Weights of a small transformer language model.
Architecture: no biases in attention or MLP, normalized queries and keys.
Training: a variant of Muon for these matrices, 276M tokens, 8423 steps.
MLP neurons of a small language model. Each row is named by its layer, matrix (up: input weights; down: output weights) and neuron, and shows model dimensions 48-111. Each number is 128 + 32 x the weight over its row's rms, rounded and kept within 0 to 255.
After each neuron's rows, "fires after" lists the tokens most often just before its 100 highest values on Wikipedia text that the model never trained on; "fires before" lists the tokens most often just after its 100 highest values on Wikipedia text that the model never trained on.

L9.up865 [124 123 115 109 121  74 191 129 121 188 181 149 109 117 116 120 132 148  59  48 121 164 145 136 155 147  88 138  67 119 140 111 119 141 110 106  97 112 119  87 167 190  87 112 111  94 111 100 147 103 125 189 104 153 118 150  90 105 177 135 176 149 161 129]
L9.down865 [146 156 153 123  96  79 108 150 119  87 111 122  68 115 148  79  72 127 155 113 125 127 168 113 166  89 133 161 169  83 147 129 174  98  88 188 110 135 138 161 154 100  32 157 158 141 139 147 126 149 110 125 130  84 165  88 111 154 110 140 187 143 161 108]
fires after: "\n"
fires before: "==", "===", " 13"

L2.up773 [113 120  75 145  66 181 164 153 157 111 166 160 138 174 119 138  86  95 117 187 116 129 117  84  90 121 102 157 139 191 158 164 109 116 169  64 169 149  87 112 103 182 118  50  91 150 133 171 104 112 120 136 141 124 150 173  51 114  98 100 130 150 124  78]
L2.down773 [102 133 152 135 123  77 134 102 103 140  89 131  53 138 133 163 181 130 124 147 155 153 196 117 102 128 143 159 147 167 105  62  98  85 166 107 137 201 138 113 158 139  79 126 157 155 179 105 165  80  81  97 138 143 155  89 124  78 110 146  47 137 146 123]
fires after: ")", "\")", "."
fires before: "-"

L2.up1480 [131 185  93 127 105  84 150 112 122 151 166 168 174 127 181 170 103 116 161  75 127 144 143 166 119 167 108 121 118 101 133 150  98  55  99 181 146 144 157  81 144  70 110 115 158 100  97 119 135 147 166 100 157  64  97 129 123 119 166  80 195 122 114 142]
L2.down1480 [144 152 127  85 198 143 103 139 156 136 191 159 117 201 139 125 154 128 138 133 121 133 174 154  36 141 156  79  77 167 205 122  79 133 127  91 168 169 120 148 134 150 171 104  97 156 101 178  65 125 135 163  88 127 113 160 112 147  93 168 123 141 209 179]
fires after: " Women", " O", " A", " Men", " People", " Co"
fires before: "s", "th", "t"

L2.up1274 [107 143 145 147  89 148  60 158 109 126  93 117 188 133  74 126 143 123 115 101 173 138 112 107 110 124 102 164 126 134 152  93 163  94  96 211 155  78 177 136 121 158 120 104 124 144 130  89 175 129 129  52 154 127 139  98 193 182 121  94 110  76 100 104]
L2.down1274 [101 144 148 107  98 165  36 128 192 123 123 170 119 119 125 187 118 147 149 114  95  97 161 163 117 150 175 104  89  95 154 161 150 120 184 111 183  98 153 155 182 108 152 151 170 176 177 165 183 139 161 107 156 158 138 123 120 129 101  92 124 111 105 137]
fires after: " |", "---|---|---|---|"
fires before: "|", "\n"

L5.up288 [184 159 138 154  62 183 116  93 148 102 177 131 186 152 148 103 127 158 117 106  99  91 136 156 136 135 121 107 125 181 110 126 135 131 127 145 104 163  97  59 105 101 115 151 136 111 132 121 173 142 141 100 114 100  90 149 164 145 185 111  99 126  89 113]
L5.down288 [177 228 104  89 140 138 155  96  91 188 209  96 138 209 188 168 197 143 106 145  78 169  66 134  80 185 158 129 103 168 129 113 105 143  84 164 112 161  97 150 113 163 102 126 136 144 167 184  87 126 127 100 101 114 135  62 117 160 151 150 120  61 189 141]
fires after: "In", " In", " in", " 17", " April", " 16"
fires before: ",", " the", " century"

L9.up362 [ 61 135 163 148  64 173  76 114  89 165  96 104 131 136 155  36 188 115 105 148 144 154 112 107 163 134 117 168 122 190 137  66 173 175 158 117 153  89 103 159 132 157 122  97 186 128 170 107 154 124 170 155 167 138 146 119 117 163 158 155 104 117 117 146]
L9.down362 [154  99 147 103 201  89 137 137 150 103 166 134 147 170 168 167  91  95 119 160  80 116 180  89 127 122 173 170 109 101 152 112 122  77 161 160 120 181 149 113 126 118 106  78 132 137  90 154  97 135 154 102 110 117  86 154 145 144 103 115 121 174 123 125]
fires after: " was", " is", " |", " in", "formally"
fires before: " by", " in", " |", " to", ",", " that"

L2.up1104 [140 118 136 123 137 100 134 133  49 101  75  70 141 147 119 102 164 105 136 100 147 166 166 107  81 102 156  73 117  96  90 160  53 114 130  92 115 108 145 148  81 164  80 129  95 100 132 120 129 156  85 102 125 159 139 132 217  55 137 156 118 174 112  91]
L2.down1104 [138 137 108 113 142 111 167 173 109 102  96 133 101 143 126 111 152 184 134 127 105  89 195 131 125 134 145 155  64 114 105 132 164 191 112 148 100 153  96 137 112 123  74 170 145 123  98  94 156 123  71  95 119 149 146 124 125 121 174 135 139  96 141 161]
fires after: " |", " a"
fires before: " |"

L7.up418 [117  92 106 101 112  85 119  95  91 160  70 131 218  97 194 181 115 167 101 149 141 134 142 104 173 161 117 165 107 120 159 175 103 134  62 103 208  97 105 170 133 145  48 107 124 115 132 134 112 108 187 148 145 206 177  84 127 150  86  91 166 130 163 108]
L7.down418 [155  78 115 137 119  86 104 121 125 196 136 129 157 140 126 158 121 190 163 145  74  87 110 200 146 164  59 162 104 146 101 128 113 122 149 133 140  93 135 110 142 165  92 109 132 134 140 137  69  89 151  93  85 141 154 162 129 108 120 130 127 155  98 127]
fires after: " Men", " Women", "\n", " Swimming"
fires before: "s", " Gold", " Men", " Women"

L5.up591 [118 122 125 132 156 160 162 104 116 180 113 114 171  61 164 150 126 105 162 148 136 103 121 107 156 111 136 150 112 150 131  79  85 152 104 147 101 102 146 125 139  46 126 179 147 186  86 134 146 163  73 149 172 108 105 148 146 100 167  77 170 142  86 132]
L5.down591 [111 122 175 122 133 138 197 103 128 132 143 118  82 109  82 168 120  90 137 130 100 160 193 134 153  89 131 160  85 122  91 140 168 100  70 153 136 199  81 138 119 155 169  98 118 102 150 113 129 127 149 154 132 100 132 176 150 127  68  98 130  74 143 142]
fires after: " =", " length"
fires before: "\n"

L2.up744 [ 97 130 150 121  80 129 163  94 190 191 116 117 137 174 164 156 144 146 161 138  87  84  80  95 162 136 130 182 157 117 132  83 122  95 118 116 121 132  77  99 147  81 121 120  93 148 109 170 129 189 166 123 134 171  98  81 122 175  98 108 121 139  72 119]
L2.down744 [ 99 140 183 121 153 150 160 135 113 140 161 125 147 176 126 120 137  99 143 149 163  94 158 115 145 131 126 107 115 102 173  78 164 133 101 125 117 143 119 117 152 131 175  94 139  95  82 117 107 130 132 165 151 167 130 124 146 102  96 163 125 156 152  96]
fires after: "===", " ===", "==", "-", " =="
fires before: "\n", "The", ":", "-", "==="

L7.up429 [171 114  79 217 100 120 133 130  78 111 124 131  78 175  99 152 129  73  83 121 135 134 114 181 115 198  45 121 103  84  92 170 133 156  94  97 119  73  67 120 181 180  99 131 136 190 109 109 157  92 237 148 155 134  93 112  98 125 110 176 109 122 115 138]
L7.down429 [196 125 103 181  44 137 133 162 101 101 136 132 126 174 157 117 122 104 130 131 117 152 118 165 156  82 143 146  87  77 136 129 145 127  73 173 107  97 107 136 122 134 166 150 113 114 104 138 116 123 139  56 190 114 115 149 148 157  74 105 136 114 143  70]
fires after: "\n", " 1", ")", " Minister"
fires before: " 2", " ", " 1"

L7.up971 [142 156 108 181 157 156 151 153  80 173  86  79 125 110 163 139 154 177 144 169 109  28  76 151 122 154 101 100 103 123 102 109 111 137 134 133 112 125 139 171 109  79 151 169 113 114 117 180 168 138 127 134 114 188 135  63 107 140 185 177 121  83 151  97]
L7.down971 [ 94 187  80 133 176 133  63 177 132 143 121 116 149 156 117 134 102 137 123 141 118 163 125  86 140 158 100 127 174  92  58 136 129 166 139 107 156 122 136 111 120  80 133  77 135  76 131 108  96 100  84 126 139  74 150 146 121 132 138 144 183  96  93  95]
fires after: " ", " Majority"
fires before: " "

L5.up1453 [106 104  56 110 120 167 136 123 118 215 132 116  84 153  99  94  64  80  86 115 155 133  73 187 135 162 145 123 212 139 149 147  98 168 159  87  99 178 151 105 126 110 163 116 110  84 160  84 106 103 114 132 119 114 164 161 140  84 144  99 154 125 158 141]
L5.down1453 [ 84 181 120 118  87 111 113 154 129 128 125 203 108  80 120  98 143 128 170  91 103 148 108 126 137 158 125 175 108 137  93 146 106  19 173 155  88 133  65 114 134 174 104  75 148 138 140 107 198 112  80 126 202 156 114 143 121 172 103  97 165 109 150 137]
fires after: "\n", " |"
fires before: "==", "===", "|", "-", "R"